From a checkpoint of a small transformer trained on Wikipedia.
Size: 9 layers, width 160, 10 heads of 32, vocabulary 2048, 3.56M parameters.
Training: a variant of Muon for these matrices, 175M tokens, 5326 steps.
MLP neurons of a small language model. Each row is named by its layer, matrix (gate and up: input weights; down: output weights) and neuron, and shows model dimensions 16-111. Each number is 500 + 40 x the weight over its row's rms, rounded and kept within 0 to 999. Numbers have three digits each. A neuron's up and down rows have the sign that makes its largest values positive.
Before each neuron's rows, "fires on" lists the tokens most often at its 100 highest values on Wikipedia text that the model never trained on.

fires on: "ed", "ped", "ated", "arried"
L4.gate290:476536583509495458548505438491528512482474523552537487534505569601538472532468483525543504493530485491481507519476485482536508498477511436458530445450500484509504536537424535478488462536471484558484448511510527578501513518435459428550472476531567468531436525548555479506472473478511463580
L4.up290:422494538472514512501500474427523526525488465508499478485473493587494472474495495458514458459490500584485449448409507492530490455511426461457501447471507558486464455444444486500449516488457469525455538454511539520485490440501453434414506558513416533511493466452456462504492480472463448540
L4.down290:424501473447569533521476486532525483524539505400498446499513427489498517462524435530442567440472424437518468470518504538535538532455523518550518438520474404578521517541546488600534585515459478431506492477459481502497507468505541488536492444493526589468520543463481494498498524518529475476

fires on: "ep", " Mor", "or", " Med", " Ge", " Ch"
L2.gate111:542497450462510476474574531540481512581452516508483548496453519526439523549444494509531500455491493467417497578450494490498508539441520522511463451555546498503544494505485589422464490456555515428479502528507556529468516453568410541488448490550410494572486534453502501500509534548538579515
L2.up111:533469445491575508520476482443525493481472518489519548536524457550420493490512533536466477440484513621432566491473538464492521488464476444549544464517520474464501499513464585607475473518549470532439483490520533557475480475511465413492423473573391549473495465503592534489505484496516415465
L2.down111:622497505459465495469500454451575471564479511567493441502476474516500531503529408546554500534469515518434468609504492460454537468537447457501477525567530504441495484481438478411459500463522498489541417426508476505477547517430492510453498480481553505530500515496478524559478546514499599509

fires on: "ill", "ll", " small", " American", "all", " pop"
L2.gate38:462576533449581509463510483473509623491472588513516548462487502505464485555451435441460522552487483468529497508529508482532435517521543484465461530479494485445479476547498486521597512555527509537480446503534488509412533534457438496526455511501479483469502540480536560498487476406523520422
L2.up38:455514481509447442511492506464522483453467518465503579490481520502484492536471506530512547476416518580512496484527486425560466507468519532462541442490553442526531517479521475551531534538422426537528509480526632465475548477489480464459477495507465494505458542521442508419482500495491529485
L2.down38:479548476410441540459491493525508563579495534487453481474477434506455486471464520518519506423542505511488500514475494462525472479474543508478448456542502492478433491511516479547500477538491450444525494527517597512565550523438512503520545543492476499523574455529487459594504558488526484518

fires on: ".", " No", " no", "ind", "..", "ove"
L2.gate147:504529571540462570515479508501508466583466486536525478491483577539529508466475520573465509545494456562489474506527484493550497492513493564386490425538504497559505551485485524483457527516536473542590488485512534563477465607557441474511494507536478557477483554482467469493436475445431546428
L2.up147:420533404530543472518501471462494501558493506514582497536492589571524475505493441540496514524523494488476395481467439484543444538448498500491499477471467498458525498519461564488478514502486444521537473475555553496434485539533486474486527421425539522556556531519526481521509488434476525472
L2.down147:502507474563493470519504560519517491436511468451496521498487525519459527487526436555463578540513472481492495549489519528520496541411570548465504516456556462518464445552454521500500421497435575440473444513493469469508454540479498505600515531527448467513577587480513461488520497511506517479

fires on: " j", " b", "j", " B"
L4.gate176:553450443482511496485540487560479520481486422445545592582490481522475532455508535440513532440541504588445519415447473513439467519482526508428459460514410422480493484506503491500502472504482516478530448463437464450526544495496437507489571540554591483438475528529559550509465551473517468565
L4.up176:482433487481523431529449581501495480511453452482534539458472530553453515429488493493505469501465486441517502442519429538513546523504528506504512509513519454583501470511489493468491518539486510487424474495457496444469493462463496503484552540555602478429458512570496593582468461531466501571
L4.down176:552574440451519497443579530453458532518498441420485471528442569578467472496508503447497581492446472551533458439537498452488472505458437489517466490426547462470524419511488502490536471545451536535497518469485515486524581539420532479524563564477503465483494511499438485572534461492520481588

fires on: "om", "com", "atch", "orn", "ature", "raft"
L2.gate52:469559509460476490453425461455506497478415443530537424459461464475500480488516452477535434473429503515489445486448499547379534493484564541468440469467446533496506472473435482468449535498503551571494476500511506458536463526480477555525508573526486549459479484579508512536435522527487459602
L2.up52:533507557583475407488458507528496524515515528452540412533521429471514480519473414493509489449451514517459435458455489508455569433492475595509487548451468451489522477537455487485513459473466486418498524554441486468531475443483501566560511535533487527558456511515498531540480507502537523554
L2.down52:486463518468535477532522545520445493456523587575456559489515559487462513512506506453557468510444501523508560522448510499512451531578513487534534553539497473509498509543537482449518514424519487444467505510538476484542567524522577453443467440507502404501541524429497533542505474512484604433

fires on: "é", "a", "io", "um", "to"
L4.gate113:520488517447554545575459540482554545562468480418473529489487536472481590507511525493532411526516504518480444517460461483506559478510438531503501466487473459503504584473494467466536484551526482437454523498484474541469478433464523515487531507524466544429462497525431511510439557577559500468
L4.up113:414407454452450531508486544479490486509473436462566425549490503457511531526487467514467481483478531509472445443473510552517516456493510490538474527530480433549551520460453435568512528546467492515492401530422557494541511542488434491563574556498505519450509521539519464476541470519561500575
L4.down113:498503521469555508425547522497601517487552544523491546502514486507496545464438509475490495415443447509507515537548566432478546524520500500590508503510536507524454426488580491477508550441469479491452555479526569514467460427536529486508433528495427442447494542551492503502461448524477451517

fires on: " dis", "B", "oss", "i", " pre"
L4.gate170:523495539469543554473457513529540537485462452446561395538456559558462515498456514568630548524495523516423494457511481528477545479431440489460572510489460452538530459520477461488524539472455502498523495434518536503489540447477499508520567509501450522477516473484466507490404441567488560455
L4.up170:541479499482442553449547555428473529486477529452459441480540526464493488476409497574562581506446492527464493507511563468429533432507479434497551473463548545489509496532579513541537462463477515503565535431545466510519533521459523475552504437497514539514438461494525480503440509544506563557
L4.down170:500534512551407508512528460597482469381390532508538464485487506467465436488445458515531495555500536511476505432560557533504446473592533444518465462569496431539530543518549479489518565547537516419502509497531496476534500481474492551536525538490491457495481553537518462480478516530406436517

fires on: "est", " Z", "ont", "c", " ."
L4.gate277:542443532442471435549451494505411490536484563467515470487428476468545505580501455488579516498599557524499482482573480467528503548453503453564470585555574530512511437538476551450548488475529453486432487580470480437488569455575532524458479492479450537537516489547522478543534483514560526484
L4.up277:564485540531596436542465549557519482498420464492524496471529462490533478499503433485505486471547469535500493460564469510444475448474520557557447516521601497478540483448501474427460455445523453528501431451508551462398513532506558475483523442543501546509485484483482487464515457439504529540
L4.down277:523525492520495488548405480531503543514531491468512523502510393583542538542514518548468569493505522449525457453461511538492513567426437426494500439570565450532576520562564511479496547484522475424439509538467483446575521512515492562531482485499540507433459504513470476542397568454504483538

fires on: " w", " t"
L2.gate77:466473550494452514519496506468543572557457496496518490491545497532497460474493538551479502385546477560539469493510515497485403543515551511482499494484568501579488521502469511483424493472482471545387475464446539531568513435454554502482446559487459509546458556435523534492562448476406464509
L2.up77:520608402520552540531485519511518482493536559475472515533466491592532557530467457524508537531473431469380489507478477435468460501531460493504542416514497555548511539486504523533501531485464549547559584424502457461553466420518500493550506506528497466571468549450437507499491531491450504493
L2.down77:460493482532468533454538518522527486589469485533581559419512495519465442513465531472544405493497516552539477541569521497456528489498455572555544499519488520431573489591491433517489489544582398443501475553509457521474494519471537521511454496472547429456499495480505511541547483502485554520

fires on: "c", "d", "p", "b"
L2.gate39:545505551551576533522468477440464494548447515447577481450491504495579545488420529483583479490434520442452539536436568485557479504499465474488502548465499502534518523524546485509512469524541515536495534547494455532453524567478501520532503471503519465502405494477574499461478453425481498451
L2.up39:536490441543508462484516430512490457535520528502520485457526454489562515472472474504575450413533518530521547582520548456509529537452465463508431558413436540502464466441517446513549454412427495499498493521486489524448496525540526581515486494483500557544522480485545516495462420546527473485
L2.down39:474409540517540426526504527529463506479509543603483524497501465540523533476618485511520472463486478497552438479574493545486495481518436514547481526531588504488447546494466520453424512436465507557487511520558510496563448459455468495518501565493480569521489579562526497533467488539494467555

fires on: "ach", "op", "orn", "iss"
L4.gate192:467471492520531498508514466545505518515488526480527504516515433496510469474509512567538567448474501563515499509514508508475416469532540500469456470504467496535524497537571469470523425542496526575412506509508463464539486616461453510548529471506503536504467588498482591542527494455510534500
L4.up192:472429488467528468588465490600438520542512542461480508637442460530499566496507465581453514548514542478455529482518470554499494427575524494506470499503471472472501489471577472485467474503523510490504593517510481491526502567508519579462510475480468492490462526415468553571513518529498549461
L4.down192:517465450528550552486456413480495521555365491526484456417556489549449561597514481526549474479465534492534517586507498499501450505579578524498481462445509415541513576508514487610455484515503491472485450545475496472540498480504508471462494544526470494488520466440512502485481524533510477538

fires on: "n", "ad", "j", " j", "art", "cl"
L4.gate298:517444517441510547479507560502482489526472537564464533521497431489488432464528500491475493514499506437556466507514578522557469448544526470504535525449504415548480491518424512465502491490435550469560454457457484564469449530534497529587531555541479492489466463553477595561486505522562483537
L4.up298:528503536454487431505525452462449543500404496571453545482460497565554435483449529467498489519509501486500428446470593466501469492506389561469445498486495480492587464449488510501533503442472498473450483480514517552510474502560479524544447499478441569438467488535509517477483469536578458522
L4.down298:515529456525471507566570397438541523511495495450505420506518536512440535498515480529519551475480481517519514462517504544514496502459478464464487447505437479482469478487546481499533507575519498522498448485531508539519552474481531527525510513442520518498502491515523472488529492362542417441

fires on: "er", "an", "ans", "her", " It"
L4.gate222:543487488472575494558477506524450576468518537494452453574515493537485497452532465491494492457562496504487464406532423478474441397505484470497550430484507507448550504512568452504545463477501575495493430555488484555513529411465486528538445415458520401484582488453529498519457548556548511481
L4.up222:535453527457418442497533526515506506571500489493486494461515476500524486480441515495423534448512544511487433550434461464495505491515463507428521483421516479530555507537487479540489497558480502553542472564429469489533526492529475460493437445471466538508521550464516551432562476442484546471
L4.down222:534567502517552497455489527421530409466521447446507500501454467445546506525472459507570490473506471483498548490483462470512481478504525538531517490527494529603515444469497551502530513453491532506546523508499505513479473500441436422502464522523465539521475465451461496493554499482505475535

fires on: " re"
L4.gate97:488539505501554535455525512502535515489463476502457534467527526460497508539383496566488538523522567512469425533495565511496465457518468481504472469480505481446506482522462458542449533490552566515477581482479521521505503484505417512535496479471490499539516536450565444449559470493502535448
L4.up97:433484418464527556596544535455517482495459504495435501530516479488421551494467486474502512506517500469535537543551489472502468480493398537502483460404481447435498494506490490580450516494530485477541398523494505482504482472489502583474411494525522510568508505521558468584500461483493495516
L4.down97:504465475476470494464551508452497478494528475496503537510627545513494551505485416440517489445492506539539492506499410428436491482469463492559592459516418506526555487576551538508510518472513441534515488512464507560489555487521504546518535482419559448454460487431483446573566452472521560534

fires on: "m", "ill", "p", "–", "d", "ut"
L2.gate23:514512520508500544483501514487457499479458498437528513484568505510507450482519418483587554483451526503472504401552529514441559488503526498587460433529461487577457569480528494501447525528458546565519430494482562447489523539458448479528488463479540403534515474478570545501452475511516518452
L2.up23:451514553483528485465523532531529523490446473479520499437464491506536556461523469552578468499580533476477507515487466493576504509522548572514477467459498526480420484530464495542547453496466525486438534478533481431507509438561508515540503502554455449560413521486533540518494571502435482531
L2.down23:487442548505482481482503480458484537494445494480559492483492482530513452535538539492508532467500518474472502513489649481484466484447479436530437519484431504469505543504525565449389487447513499503518419520469563490483413520546474512471510480495503538572560589508502489465518489516535472490

fires on: " N", "N", " −", "ro", "am"
L4.gate234:421453445488472535518488475484454481486505465563564520493538450523516475528499406443531435538548511461526519480525461518540509462447510474503511610549525412552510466459562556440585543517545492540485553508503567511383544467564457452450546468502474509512510546520481551520566448440509509470
L4.up234:448530550486470415579429525537405482512487485560555512520474459486516483487535485481500510468432510467424542563524529490506516422513535477568437558503536439499488513434568565547400484546469471497490485506449463494535545458523502481488514574525487518518472546564493493510495505460521487491
L4.down234:509555561517545452545497485491528461434503463480552527482503453496424517606457503563480469519466508553474512577569527483495452548568368477503512496478453434448496552467501566434536490509411532485499480507524495547519548417562484458494517497496491511536504587442574501524484529457507483509

fires on: "stit", " rep", "20", "p", " Rep"
L4.gate266:458430561448395562426554564482497456517435508521466486472494488489490532497452513602436405539554428507523531500493536489549502516476532484478453458551501571495501481483534511424544485534427533546479549517469515563521540510478499489495496487571489510482564495440548537550509544446536439498
L4.up266:478495475519421504423546466522485444471490518440417508550479527491466498521512531476474504436473529495540531493557504521473443536490577540500439513552508571562486502462537529512498478564496544473527503586516526568551506502419527555467512550495522488529524504441465454534540532490533513495
L4.down266:458513474530529433437561492521511528532462469553406450571455487519478551527569524474511555512563481470527502547448492534480469546577529441453546448489538516482498472503525492530454498441503538553454430483518482479504479512460526468488475540468401503540462463490515510430521458443496544537

fires on: "w", "ri"
L2.gate13:459527522506538471497587620537461505483402544509464519518436489478506539548419458504475448512486469491450497513501565514502536537473478474480382505455518550549480517513519477504540516456489482475515456490502434562469474425498529532511560521512501498521443446461426499529457389484430535489
L2.up13:470530469458574511387550552497493485523491504468461482518506530511597490508418500467484521589502604476593558465516576514475469528447461471441456525478544514523554502555523500551486463434475402490503504519481487586524428496471487527486445555476571460491484462428591500542523425539494554451
L2.down13:518509503474406462497553525490452482445552447410480516501524515579473485482522512478497524478574463484493551509517459481519494505536521540466484508515493480516517513564452561580472440539562525490467545567558471489544488476500466482587601509464448506490549518479436486560486505457519473454

fires on: " feat", "ret", " direct", "port", "ript", " play"
L2.gate309:514499539523474476531499578529440473452507494505425519523471521494466447425493514507560548513432543488522529453557450477483517539453537495515464519531560495449532512548569504462487506465483532440576557526514459469471608576509477526486576484501528563492491516529519523475468472448563463508
L2.up309:519515594530454461490488483506464505469506572461430538522457506540438534393456502528497533519470457489552523479481444512499544445471459559530428463458501580515564488532471503502563523465516517504563477485521473464462424592510551535440514451458513506460507589457548493507540480443523441512
L2.down309:583464539517415482494510529425536497627570469503447430502433460480435492483528502525444514483528526536527461496536470456480487474461451521474469458480479483555512575573487514546434535460491498515493566444500341486525497510531534485519492442501493562565517555511480507476436462442493482544

fires on: "om", "enn", "cl", "w"
L2.gate122:531497507544521425551494544563448510446550431504473530507466517501520444545519515551544489506508579549483427424506449491509531592541487508543457459438498499494519475566559447493499531497414576528514520572442500539488573517517544444599454496527555475570478485471529517471494470569452495488
L2.up122:454473518492523480436423506533444475450460486439437480619436504483488465488464534492461487515462491508532451530483476528500499521501493504554480471495501444530547601527470493532490538537546535441549470514468471501484412463479492454466441469531549566559560532524531494485508425502464539551
L2.down122:481499543520496467532541500490475503521601476464486488459539453515470515575525435472498512486530552538553568469541457445484476531492491521460460443490497514491464478508499482456544471501494513550439469443432566491534520502556511545452609522467494537424462491601491589505609522553513428452

fires on: "ine", "A", "ong", " American", "outh", "oung"
L2.gate66:495472465531476461517554510532476563529504524506550485547483541549519523502467544491492480512482462493448544442520479499501455534519513553511520546591474526497478529508555459490593478502463524488517519483420521434576587516463455521432506482550532496454545565589512478520518477509501504515
L2.up66:542565560496474495427511441537480503524573534544523544493543511490509536557469508487496500514459454452463512506485489469473587611481491494493548569618523453473371526558458455484506484501471489562483519534483489492496567581435499484453507439507472468512484522506469479525559457531450508557
L2.down66:450524432542486544535451490535555460404484535461463535453483489465551505413462564460409522565524525471489483488440455564489516519437548546535511503490498448577472487487479491540474462465511466426540481477500530459538511488535515479509517501460489552513431408506449503486501515530479459495

fires on: " cont", "er", "un", "ake"
L2.gate12:466482548466472509493459558555469466506523490491521437514505440520470489520506584546509491594534540551509542500508524567479475545509535493440464408423512498524455474564527487546545489508488494447532453526494469500498499460446468533466546469450502509429489563491463490448540534543435472561
L2.up12:545567480563453563529486444556470566490609555492532494533484538532500551544434547420499515515474495493477471420467456492539528486470489493474495453451521532513521486485452484505485518517531504493476487499538536569488525454492445477529588496576473420512601532466445485439567499493447507457
L2.down12:480438475461489624594497510465524517563494449412529501536424564461452510531413446483472531528477462475520547450554512529592492513487514411509493469463544498496477470499542524458479499461506493476531533503531497510509509466565467463486529472539524463567513537475523489488512507483503545554

fires on: "a", "le", " species", "e", "ast"
L4.gate10:443490435496541558501416535568538502472490470521519483538445512512459517491499565551516439513546502511451538484503458445499484442498565527538580430494477469494525502475497518521595549494556510553433440549477488478561492439564461437563494489471488505521436546496515526496492391533515466501
L4.up10:464538539538562461473530533516497460479462438529496476467508497432479481442474455424412529494465531541525578506527480501455520498500466541550536479523589458487529570512533518539501531460413549540461493492487581522516459462512442494391444497479564454534459582550453468474505426567548494566
L4.down10:527527470527547534509502503444507517471463484494554527506565465486513504525539497487516489462500505454519454591461505448468480449508520552493483477499545459489516538508499548504491486503463390467484470478463511487471505550483611457500479540513457454405451509501474526521442519494551557468

fires on: "u", "ru", "ul", "au"
L4.gate123:454565450486518483499503464515520506516477503516512579487443464537544532518513508444495502484458519519573543540527548636556571497521489509553488498488523533539540513477515514576504476578460431516496550449489562532427460560529539525482514541495506509478461569541461459561437454483429452532
L4.up123:531564536515457533490496523580505493510512550508486465479444480512524500507555448541581536533541473406525446524465500584556549576491531503461535488417507503431494482527517466461501478509559465465517587462562527548478540529493445530491504559526540534503498471467509547569501531528511493573
L4.down123:541523505498509551524484488522476426441547448555455499528528544475473474463478480555489486473476494514475403407490456463484527563467529455536506513502518517497589537524514528561539556504458508508437449625510468459541517469530473481478589416502479503484516494524509509520513494485499503477

fires on: " ag", "ather", " number", " born", " Ag", " age"
L2.gate276:488512468462504500441483512506426511514443553524543579530535465439483484442460541482486423556473465427522550508556511516479448501513566459534485437489513457505486464549479488496469453478521560394515493576496489567455500516459530468478490490545499433533450530494543487548490456492456493560
L2.up276:557530484432470468490530443512488510447521556551476533538499559455514453516505567535518494512566487487540485457511496435605374441498515543512506478512472440494458517581515492504541500436625458440418509544495435472549484496506446524510496450558527440546549440555414519484540525465457510469
L2.down276:479508480485481487480494508533514436613511485464520615529502465498490495526438477484557444476526488488441532474532542420522580533513516465502465489515537508505439518483478483464496465523398483500537575542516533526418514501497549516555485584514551454522508559526547483452575500514446415477

fires on: "per", "ut", " Col", "\n\n", "g", "eng"
L2.gate187:514474530516455506548558520454461582540408468432536549471475551474545516493512501483430419532471616451555502544454497475504549518540523578562503569479506527473506549427487487422482516527473501523501568558437495464538456545512495522430474528543469488472478501523443408521492446426507485493
L2.up187:580434463498465447559535503426495524541529523464521501532490445549446496588553493441517494496413508549500436452487447458489566492594501497419533520512412522512551527461504462504498467467547437522491462513464480475494446531498501527471539481529547522543511469551495546522540507427548540536
L2.down187:485576560529437493477543523510440470517519533532525461461563464425577468507473504507488468422495491520453547539554447480587492534483513465632485522433501408496473510508491456502519500537491526509549562510504533575492470529474563365556539530553551504477496527510512568406461507518500502501

fires on: " An", "air", "able", "ther", " ar", " Ar"
L4.gate274:529475475494489524542468538505464477461510472524487554541463509536586413541438496479440525501439506437470553507468555528511525499448482447466481555494579501517469513459505466543542474511500525540467452469466472516456402534505455497516485494523453428479478514416455504493552534406468564561
L4.up274:462488519429459513524505534479522488480516554367438467473473441499468501510491503486494471425486475483468509498492522501513470529523426509433523493465503601508455476434478540473549559535476504522515499488506529540513526592505500437482430596479478517560501534524380459440539463440545577511
L4.down274:432528482511493485486458491530488533556530497551586463526559469468515556513514440494543514517482551518545500487513482526464482481503515486480495510491526446430510547550428451527549556496469526461571475514547402509500576452497505494515466451561508576512541438494507496494513491520414454458

fires on: "stit", "rib", " exp", " rele", " Re", "ric"
L4.gate46:500504489431433456529472472433480538464454579550501511458533479543533506415480504477492417496518412494553427496584538497497511462511494470539550502524475475470499498542520523483492535510483458483518531436575448485458461538554493421519525489525516519437550570490494550461517367511526424483
L4.up46:571521515459435489523500480436496552453452558526491505473517484509483580456507445475549443456504514545544421540452538485572474444525478517523512537540483497508462477519479501521450482486437490421527561465559500527486533499509518486467512491512597455489479502417460477469509465479467484534
L4.down46:509447498500507500559536482417486502474509468455590519510442505471447548421519490536411453546522559508524527434447525470513480476502535547592540442491475453505492529556456547512545478447537544568519507527504471524521503583493549475491500510447546453444571500458464502463510499382513490480

fires on: "outh", " Afric", "ide", "ater", "ine", "ides"
L4.gate285:451458511454562520485497442549499536497556553394485456506503481472552520543521490537535537541530498530474511500494552520438505506503448561535494481520498462567452519514502546446490476510474568497471492542438489457507545474511492569476508439449489368540487588473499524569470497493478555500
L4.up285:480518492479534485419501478485506479457567454478482459512486513436454582520484536517513460482530491523486515520553489492484485473503503522445555522533541464468558449508538479446528468427478517511538572530478497443487556569470494596497477404536456526510437554437568516532508496575548594514
L4.down285:482424489513496508495496511515447471543452487477484529529492461597549536553527415506450550499478500443575460445508494519539566469463535551507522403434495505535459525519486547565523518523514449488527499499510564559482452481490497455480539572445491535465500375481595535541505473475524472447

fires on: " de", " o", "',", " De", " life"
L2.gate277:481509529506398493521492500562522574415455491545522539512475460477532500572468470458489485557617494453530442501513464488476493503430538603452515511508532494451468465538491429536507518534503550508445491511561475448483495517519535531500541519434414571509422533467516558501542466436466525558
L2.up277:485525470521452507499494522575469500467577537541506533541563470464543434542497483523524503505448473429536532397540498484501483511450514473515473490492476520475453486524398569549449522545527454512505530465466530493456505485534514405559551576476525480425521494399491474506457493477491477548
L2.down277:489595478491490443503504579469439555544527415571491502447527453466442503492488500526495453453492502521533495585453529522500502537501539462449462489446442470446510407498535507518517485451489481491543433520593484472402531460462535431431460505512461488511407541433418495499539483566492458522

fires on: " Mc", " by", "ir", " San", "z", "inn"
L2.gate319:483511477497526491459501594514550495553467543496509564588550416541502526559519482464487478502434510502457541484500486411563519489494512570540511473563516432501468547456498367575506531525545549443533482523540523487513504549487513518503463501479517468557450477535512501507473455484520496557
L2.up319:521564527526460512498523444521517444519412537449489550477521473461422538450495482556532583528527492437520487522447485620452551587482459537463491493474511538559510453521577499498539464533487451484470494498491454467490551511445511504561586498565562488519513482524514456488557594509468524495
L2.down319:465523487536537580534495470490462503439508511508436526589523560457478459454581508477544484453520553519480513489488519403559463595540496501474482505452534524487474524496502583493483480496507513621417506566587498527504464515512526503532461545528485494443484556505551499497504525469514535537

fires on: "c", "b", "eb", "uc", " v"
L4.gate238:575491514550538578487555500453427530471456457536550536487449454466573507546513528483562568564407526489446516414482547522551521476511471500484448544492459533581515472567432541539509491459478450537512495538464579478426553507535444483476491492488467409509460546558510489563475495515550509513
L4.up238:555551542528497500481470517433487500479513430505538464525465555519472501551542499580536484487555479499534523446511532514510494553504501462492472542480533479469474455502541580549491514546540413436499486467587533472542587493471453453505476540480528538558479494580498576530426519564534469527
L4.down238:449509553534475502491560401528566494552501523537484518521545509494544492475456440533465511468425411545528548508532463562474495438481464512470554469523460526473495534561469520553540502474418524520498523472537434545485450502543547540503483492508530481540533476496497497551555495512463477507

fires on: " al", "ul", " est", "he"
L2.gate282:432497453438500525520483486526475557545501494470501516437550529508592509489490473535464498479501436431523457577548486495430473491527495562491453481507464504552495503501449461503565487532559518535479532444539538516426552468464491444478572539534463399474484536430410523504589477511508506493
L2.up282:518468474488473559527462487450555519575416482417522505524473466541571498537556497511424474482465504477513478479544506619477454547533502464442477470491477469529482514453530468566489458537533507471530417489469492528493495486527454483471571516486457427527485446456586503468512516506462500433
L2.down282:486514516471484450456525554500518511521489526521542483524504463528499548425424518502483521501511529530518464547470443483483470491520577513582433431497503615436536529512501516526432440474566503550463527521524479477507517479503488480519474474545521497488467591520411500542527501524536469463

fires on: "an", "ent", "le", "n", "ic"
L2.gate248:550511430525495538408590474473502491486576506433436577476526461497505473495573451428430494471534463478524536519564473560474535474516424497482553558476568502543500469557498524497545545554449543553481475467534530550499423503473530472567479482534516542477461562484534558540535501446472471458
L2.up248:430527456533516462545536533428466498515527501479477511519554514522500461507484415535508476541550567513442480485534442569487511461513535556428551514515468404478537503494455430545482474488562480538387534549541439535541474393575472528471510500613464487506537569456499476521516543479493444479
L2.down248:532476480522471435513503561465483554550537500501449573480428491504439544487482597487465475460478499459511497436401480472500504485479454451461432434562481516481539519455509531437538549474510518439535509499517526451486521535469493528525482467397440485533522495522499478477518427451468497476

fires on: " b"
L2.gate258:498553439431526421438518598504523546565529508476517519518465546557513534611451518549489530483482516569507515535554515508443494504521445526487499506559436505489450473536560535509540462476478446494430528462543467546495487441438556480535501537499488590454521524449526500507469450550482537497
L2.up258:522473507529466514530489536494520555514464385471550503477482452497464468528533531492494509531509509471525509526522558525553563519413470602472427518493477563457505482478503544487452538536455507396525506540447521459480672455475490521543519438386515481485513490521477519501499473448533473505
L2.down258:477504474510519509422558532484427537496527470488555517494548563543492492494545521477524591468423565550472448428550496443488456440482481507449578473460484512517500501435524487560588525550506507597512544472475478465487469505466560511447507592488509506497509535509493476420520537525553504550

fires on: "age", "ime", " Japan", "ra", "ome", "era"
L2.gate124:427423523479551500392467499486526473498473446486528512502496499470573510505499488473521530510541542495509502460488515500463494493437535526364566544486483503528453582476565504535486558517481501490470538507546434512520465489424562509554520539533557446543591481484484539482518535443505508511
L2.up124:447522468515473472540527512454527497525504483515484522510538544514472533542466504471502449482417564550519481434493532572438494453485543447487417520444444486520488500492595520539498500525498426540496453563493486530493510502519594510504523577519485564470558553490533477426505470568439504506
L2.down124:484513465518515509490547554513494473553491589491543469496422481497469453418513484518479529518503517488502514554445448423549592460478488455608457446473532464584547558539507527471483471471535521517476513430478527539435558529529460504448466453488448563477472532470451439534517471542438515554

fires on: "D", " app", "P", "O", " ad", " D"
L2.gate53:493510483450545524524474545422494566512415483456528542522488483458473468455503470517517387505498441467442503516563474451454516511465499463464453492476471450516437489582574539457491541490514490544449457568470451446467530445516515525470567504513544454545500454502435570504540516446532437525
L2.up53:519508475513418551483541505504575546552486460515570534460418480468545434423503597479455481471498481519463504527543568441464474496465438481520507488523483432516462456520515510478532592497500542524486479506528501480515490476503505534533542485464495515577466427529491505522493601473613435444
L2.down53:531453475515528460553396489500558512546483501482489431492405470526487527429491511525444428455472476434531534406494488512494513450445403506555505490501444463475465431499525501419532483535545516511491443443527514464493494464495501485530569547431518470518470511482478504569490519471512465515

fires on: " R", " North", "ect", " end", " camp", " Cent"
L2.gate279:488484542456444501484521523525546484556509543584561543457481526507509557480515453514468483476431556442511453527481502465472568505491534501489478462449533503504426529430505504459548487484458536484561552579534494481524486489470491538536546485559557595499560473580454514585526436434532577478
L2.up279:515532532489465526480518505548494480460502478552493521502522480455408610475509488496447547527566546483441516497510479492487488522550526534513492508541492551496457460543545438499495482493509502492568521505555529517515455470581452501464490517532550512426498509504447428522575578447491455477
L2.down279:544482467455507400529514457456458504570488479529526430519457473568495486570560477548514471478470487448535462485444480437489487543546454499490509439415464548540441500415535495463503477457462517473466514546497478464482462515442441555558521419551536553590530543550530486551466423504478569501

fires on: "en", "an"
L2.gate195:513480508468533516499494493417520515447501418425493547525541473500562462496576411499446456515544559516581495464578393559504492465528485525493482473499514481533549519543477509442435394521552542468510528447478528488446458450485507513473516429551467472498549446476444490529473510468510508554
L2.up195:516503530481416465507491507479532476485445483467560526492498491525479458508550409500537496446472504451428482477522442544460487575513504487511539484458463447458616521465541500459488529473531480494418451546478470449570517417445477500488519519582517478492517429492493467538516557465505517478
L2.down195:522522495507531508496463470527422464439473483472470411399435478572548502530429584568486569486472546489478541490496538453530479432494496445543499579482514503463497501492545484515522563505470511519527452587527469487516524583492521486492506478476491521438515511424503517549469467540472502495